Part of a small language model's weights.
Size: width 192, 3 heads of 64, MLP 256 SwiGLU, vocabulary 2048, 7.48M parameters.
Architecture: learned positions, untied embeddings.
Training: a variant of Muon for these matrices, 7383 steps.
MLP neurons of a small language model. Each row is named by its layer, matrix (gate and up: input weights) and neuron, and shows model dimensions 48-175. Each number is 128 + 24 x the weight over its row's rms, rounded and kept within 0 to 255. A neuron's up and down rows have the sign that makes its largest values positive.
After each neuron's rows, "fires after" lists the tokens most often just before its 100 highest values on Wikipedia text that the model never trained on.

L12.gate60 [ 82 150 168 148 114  89 150 114 124  94 134  80 116 130 161 128 117 133 149 146 131 100 110 100 146 113  84 132 161 146 116 109 160 154 139 120 118 132  90  86 152 166  94 198 137 119 155 122 157 115 129 126 105 133 127 110 111 108 148 147 138 128 153 156 117 126 110 174  88  88 129 110 120 117 142 116 139 105 139  87 128 146 144 104 121 117 135 124 129 167 176 141 151 140 159 154 157 146  76 156 139 115 102 132 144 104 147 114 159 142 135 153 187 156 112 119  84 142 139 172 117 117 135 167 110 161 148 130]
L12.up60 [121 131  91 138 132 107 127 164 118 151 155 111 121 131  92  96  98 150 155 114 149 131 160 120  93 131 129 123 120 124 109 137 188 176 107 126 105  72  98 107 108 157 158 116 157  74 173 163 157 139  99 107 117 150 131 150 116 164 121 105 142 143  94 113 105 154 147 119 118 125 128 102 101 182 136 147 130 125 166 138 170 127 152 115 128 129 151 120 112 123 133 135 139 133 110 143 119 163 129 163 132  82  80  65 147 130 139 103 128 124 164 119 124 144  96 139 102 132 160 131  90 126 148 150 130 157 119 115]
fires after: " S", " V", " M", "S"

L15.gate100 [111 115 148 149  75 142 132 128 116 134 139  99 136 172 117 112 111 163 152 116 120 119 146 173  86 160 137 133  97 106 147 118 151 103 140 134  94 116 117 115 132 142 120 141 143 133 139 103 137 111  97 125 109  65 106 102 113 102 104 114 129  87  70 142 133 163 123  85 139  91 110  94 142 134 142 110 143 150 124 120 112 149 142 125 111 172 133 141 104 134 132  75 132 145 110 141 132 161 103 115 114 153 110 143 140 146 119 108  99 145 136 123 183 102 133 134 113 134 149 111 152 125 172 140 140  87 111 114]
L15.up100 [130 102 144 122 143 147 132 149 160 167 176  94 134 109 127  88 122 130  92 130 118 125 106 181 127 119 117 167  98 139 189 105 121 124  89 137 117 120 152 114 114 160 165 134 169 146 145 125 186 123 142 138 125 160 147 115 115 141 126 144 109 113 112  95  90 123 166 101 125 130  92 144 132 144  83  95 136 110 128  89 123  94 119 132 144 138 143 170 163 107 144 154 115  87 120 163  79 139 133 111 145 137  92 161 124 131 196 112 103 166 124 101 106 144 132 138 142 115 115 114  83 152 134 115 102 131 142 124]
fires after: " M", " B", " S", " C"

L15.gate116 [159 149 133 160 147 119 154 138 143 133 101 119 125 113 141 148 112 115 114 108 137 126  86 149 115 158 163 196 114 132  98 143 115 114 129  97 121 103 123 125  82 136 141 148 122 122 126 105 143 116  89 120 149 101 121 124 110 114 113 123 123 140 148  99 144 137 163 156 114 138 116 136 137 109 131 143 101 160 142  89  87 146 103 157 108 172 115 109 131 123 103 135 155 126 114  64  81 145 151 110 116 114 130 152 145 160 142 122  73 117 143  89 157 137 153 142 104 129 113 117  93 128 116 106 160 126 137 133]
L15.up116 [103  73 124 122 139 129 105 168 106  64 118 109 113 112 106  92 135 117 144 116 102 123 145 111 113 129  97 130  93  98 144 109  90 151 157 128 156 162 127 120 143  93 111 142 116 121  80 119 138 105 137 160 155 130 120 125 150 152 136 119 112 132 103 175  80 168 129 106 120 167 113 153  86 143 134 123 135 184 137 113 168 110 124  95 161 153 134 152 124  96  90 120 126 159 117 120 123 144 119 141 145 155 182  81 161 118 129  97 159 147 119 117 126 139 157 123 139 139 130 175 162  92 124 101 151  74 109 103]
fires after: " f", " pro", " rec", " d"

L17.gate72 [132 137 139 132 103 132 167 116 141 110 120 112 167  92 105 112  80 145 125 122 141 146 100 107 129 105 175 167 159 105  98  86 125 104 124 129 170 101 139 152 141 124 142 156 170 134 158 117 112  99  99 158 113 128 135 100 127 166  85 117  96 178 105 106 162 166 120 155 124 147 107 125 100 130 120 104 138 139 127 131 160 119 140 154 109 150 101 172 112 137 111 148 162 117 142 117 148 133 127 160 126 112 129 113 140 146  92  93 141 132 135 138 127 121  99 119 145 175  68  98 134 160 134  98 100 114 117 150]
L17.up72 [111 116 111 136 129 131 142 158 163 117 108 176 130 132 124 148 100 136 133  75 118 146 115 102 121 113 126 204 139 144 134 135 110 140 144 110 132 106 144 162  87 118 129 100 110 145 134 158 130 125 148 168 141 122 156 114 109 131 117 124  88 135  98 126 104 129 150 115  79 141  94 150 126 132 123 178 111 157 123 132 159  97 142 146 114 134  99 135  98 174 118 129 126 142 113 106  79 104 147 136 119  95 124 178  78 140  85 103 169 150 160 107 125 102 171 113 152 136 127 116 142  95 176 107 127 134 107  61]
fires after: " d", " do", " st", " Y", "D", " f"

L19.gate26 [123 140 109 130  99 147 128 119 124 135 165 127 119 114  76 130 109 184 186 143 142 106 111 122 119  92  96 133  79 124 143 156 115 161 140 150  94 109 138 133  65  90 113 152 142  93 116 133 136 112  98 143 116  93  99 135 128 111  92  99 123 142 120 101 121  97  85 119 131 172 101 148 102 132  85 102 124 116 106 161 129  94 171 109 119 154 116 111 110 106 152 126 119 142 102 156 116 100 136 105  94 110 134 147 137 133  94 138 133 116 135 144 105 120 185 159 160 150 121 115 156 148 111 150 109 127 121  81]
L19.up26 [110 111 102 104 172 178 155 123 147 144 151  71 151 130 131  55 118 139 131 121 127 101 160 107 118 139 120 130 102 142 176 160 127 128 167 153 112 187 100 125 115  77 100 127 103  97 127 138 164 118 150 108  93 131 125 109 130 139 134 117 155 139 131 131 151 129 108 144 117 115 122 158 122 157 132 147 117 170 139 103 107 115 117 109 123 173  95 143 109 140 112 115 123 100 119  87 152 102 120 133 144 173  76 139 112 160 151 132 172 137 105 129 101  98 135 115 136 129 116 153 101 118 154 109 166 153  93 130]
fires after: " F", " B", " S"

L16.gate220 [134  96 124 152 128 157 152  74 113 139 148 139 155 184  89 114 131 116  87 129 158 142 118 111 132 140 121 129 151 110 145 129 123  85 130 140 124 169 168 103 105 116 133 116 127 148 172  88  78 110 137 155 113 156 126 135  96 124  95  83 114 128  97 131 119 140 103 153 105 133  91 114 139 125 118 138 159  62  69 141  88 166 108 111 120 140 117 132 151 169 100 136 104 100 128 148 171 139 113 167 167 117 135 129  96 100 101 157 134 124 142 137 170 176 102 140 124  96 120 144 153 144 115 154 146 133 113 144]
L16.up220 [130 100 141 105 162 176 135  82 103 146 152 152  80 141 126  96 144 134 136 142 121  98 128 113 113 134 158 123 121 144 158 138 163 126 158 145 101 125 137 156 126  73 108 142 154 113  85 108 161 147 153 124 146 129 131 169 110 165 102 144 108 131  90 137 115  92 155  99 167 150 112 130 117 134 147 186 122 108 107 124 124 133 108 131 170 134 107 176 166 126 119 111 112 140 147  90 147  98 157 123 169 168 143 144 136 110 114 153  79 117 161 104 129 128 122 121 134 127 117 129 119 142 106 118 157 191 148 113]
fires after: " p", "v", " P", "w", " Sp", "\n"

L15.gate9 [179 114 139 155 123 136 105 133 158 146 124 138 106 122 137 150 154  81 131 112 111  77 111 121 168 123 115 138  94 132 152 166 117  84  99 135 135 120 164  98 141 189 104 110 178 117 167 160  96 126 160 124 175 137 122 152 148 176 137 156 109 170 111 144 164 133 143 106 155 120 104 112 142 152 114 136 127 154 121 101 132 111 107 108 135  99  85 121 144 116 134  96 116 111 106 145 173 149 140  79 138  93 144 136 127 132 173 104 113 108 149 121 131 116 104 146 142 146  61 129 118 167 128 182 131 135 140 129]
L15.up9 [120 155 158 140 160 128 111 124  96 134 123 129 132  90 116 118 143 102  95 146 194  82 166 151 151 161 145 146  87 129 109 113 115  89 132 120 163 160 166 115 106 164 151 138 134 160 141 122 116 162  97 141 118 121 143 120 134 126  81  73 126 151 126 130 119 114 129 144 147 140 119 125 105 140  61 119 115 121  66 123 109 114  96 119 149 138 100 128 152 154 144 147 113  98 119 135 148 108 138 130 119 147 172 140 142  89 169 102 113 134  80 120 142 123 122 146 129 146  82 162 139 126 150 178 159 158 123 132]
fires after: " T", " t", " p", " University", " Ad", " Cent"

L16.gate41 [110 138 121 171 141  81 149  90 156 108 107 103 129  90 132 125 159 103 150 128 132  90 149 177 124 109 117 136  62 133 146 118 121  99 109 106 136 168 178 122 127  85 138 128 144 140 131 124  97  88 121 112 126 143 146 113 115 137 105 150 137 111 125 124 129 156 155 132 135 142 124 175 118 139 107 138 110 136 118 170 122 182 105 161 119 151 113 104 149 115 143 151 111 145 140 170 127 163 106 149 195 155 124  97 109 112 101 153 147 150 154 153 113 136 111 119 155 131 100 108 146 174 101 129 157 126 118 133]
L16.up41 [149  94 123 129 117 123 101 150 100 172 158 133 143 158  97 118 112 133 153  97 138 145 119 143 121  78 146 159 167 147 138 125 111 173 133 123 175 142 191 174 146 103 137 142 160 171 131 130 128 155 154 123 194  48 127 128 157 106 127 114 126 123 167 101  88 119 128 110 134 126 105 101 133  77  85 137 134 145 118 143 131  91 109 132 174 140 115 125 130 171 154 116 175 123 150 110 126 145 130 135  81 124 133 135 150 128 139 145 125 139 148  88 126 118 112 131 146 151 111 104 112 134  92 145 147 126 112 138]
fires after: " p", " f", " P", " sp", "v"

L19.gate91 [177  92 128 105  98 124 109 130 113 119 173 138  88 146 155  85 146 126 127 130  67 152  83 148 177 158 105 147 133 147 142 133 120 115  95 101  89 140 116  93 104 169 127 151 163 147 153 128 137 104 121 115 158 155 159 109  85 127 150 137 126 152 168 135 143 150  86 130 160 113  94 139  78  91 107 118 132 133 107 141  99 172 128 124 135 117 119 106 153 119 133 160 141 161 114  80 151 108  98 134 122 168 143  92 127 133 104  89  98 171 116 154 115 125 158 157 130 108 160 162 105 119 149 163 118 155  52 128]
L19.up91 [145  84 106 152 140  91 120  97  87 150 123 155 176 118  94 124 106 112 107 178 107 124 155 110 143  87 123 101 130 116 135 134 153 134 113 146 149  96  96 118 142 132 140  83  88 123  96 138 144 139 134  91 108 143 164 111 140 155 103 106 101 118 118 125 104 135 147 102 137 116 149 121 114 115 143 147 107 138 143 115 110 137  82 140 108 103 101 199 133 180 137 101 169 159 115 150 127 120 125 114 137 110 143 137  99 138 119 116  90 116 152 109 135 193 133 136 127 137 155 120 155 167 132 107 113 141 139 172]
fires after: "\n", " the"

L10.gate0 [157 114 149 123 107 121 141 167 155 137 133 135 172 115  95 152 100 136 139 147  91 103 151 155 132 111 161 164 163 120 100 135 121 124 169 127 155 149 123 154 119 112 108  98 121  94  67 108 146  82 172 133 103  81 127 155 146  98 124 164 116 136 144 141  82 102 159 128 108 138 134 110 156 144 159 130 160 163 120 109 144 140 122 172  99 145 148 147 155 109  93 122 154 118 154 139 112 106 160  96 102 119 118 138  85 117 142 104 147 147 106  80 130 143 130  93 124 104 144 109 152 148 149 106 117 123 161 120]
L10.up0 [113 125 131 117 113 134 131 113 110 127  89 159 142 119 163 134 103 153 171 112 108 112 159 116 185 124 157 170 118 140 109  98  79 124 125 115 120 176 130 115 113 151 126 113 110  98 109 136 123 148 137 196 124 122 171 120  92 135 131 134 137 151  98 111 143 151 146 117 125 119 152 148  91 167 139 131 111 170 106 129 114 190 139 166  95 140  86 135 148 156 107 182  98 112 126  27 168 109 104 132 101 118 148 134 140 138 166 157 146 153 137  85 112 118 166 129 144 122 117 139 164 148 155 128 143 127 141 123]
fires after: " \"", " g", "it", " W", " He"

L18.gate247 [123 151  97 151 104 111 107 131 149 125 136 164 113 153 177 161 141  67 157 141 134  94 121 136 133 122 139 128 117 113 158  71 184 130 174 111  82 105 139 118 141 160 154 150 140 100 149 103 167 113 127 129 136 106 148 158 141 121 152 145 133 126 147 118 133 119 121 101 138 122 131  98 117 157 123 135 187 123  50 160 112 151 142 129 111 173 120 116 136 169 146 141 125  95 113  60 155 142 128 103 132 146 151 143  83  83  88 147 146 119 163 124 129 143 122 147 141 156 175 148 127 110 130 144 112 102  85 124]
L18.up247 [108 177 109 108 148  90 141 136 120 110 150 152 167 133 133 124  76 102  96 103 123 126 115 130 155 140 126 123 135 118 188 118 121  98 118 136 129 128  99  90 130 135 148 115 113 136  92 110 149 143  98 144  83  96 150 135 119 143 170 160 151  86 122 138 104 157  88 134 109 138 137 122  91 168 132 129 151 103 121 112 100 163 144 123 132  96 103 177 166 132 130  92  96 135 107  98  92 158 137 151 134 128 108 136 150 127 128 113 121  81 101 137 127 156 130 165  98 182 123  73 163  96 117 137 164  93 173  92]
fires after: " M", "A", "\n", " was", " is", "M"

L13.gate180 [105 155 135 153 135 142 154  99 103 151 122 129  98 170 159 162 129 117 105 111 127  99 117 137 106 143 121 102 116 140  72 144 105 113 146 141 124 154 142 119 174 165 136  97 109 120  92 150 169 143 153 151 167 142  91 128 104 156 107 117 136 125 129 155 133  70 141 105  96  88 123 127 124  73  91 146 136 127 130 125 114 113 103 124 139 133 122 114 150 152 120 103  98 105  70 116 131 144 157 150 132 106 134 116 129 147 128 119 180 128 129 159 112 134 130 153 131 106 106 126 157 177 176 121 142 114 133 122]
L13.up180 [154 122 142 112 132 148 127 146 133 159 151  97 150 155 139 170 191 151 116 135 128 161 104 127 123 110 145 161 100 145 138  80 116  91 145 114 107 137 141 117  83  99 117  91 139 107 177 153 146 124 124  98 113 128 152 128 151 131 119 125 166 103 173  86 130 116 124 109 130 139 109 107 111 132 131  91 160  93 152  96  98 138 129 115 134 101 113 140 157 157 111  97 115 109 124 121 139 170 187 109 139 128 148 172  77 144 124 139 149 165 138 126 145 159 103  93  98 145 112 132 143 168 144 128 129 129 117  86]
fires after: " t", " T", " g", "ak", "T"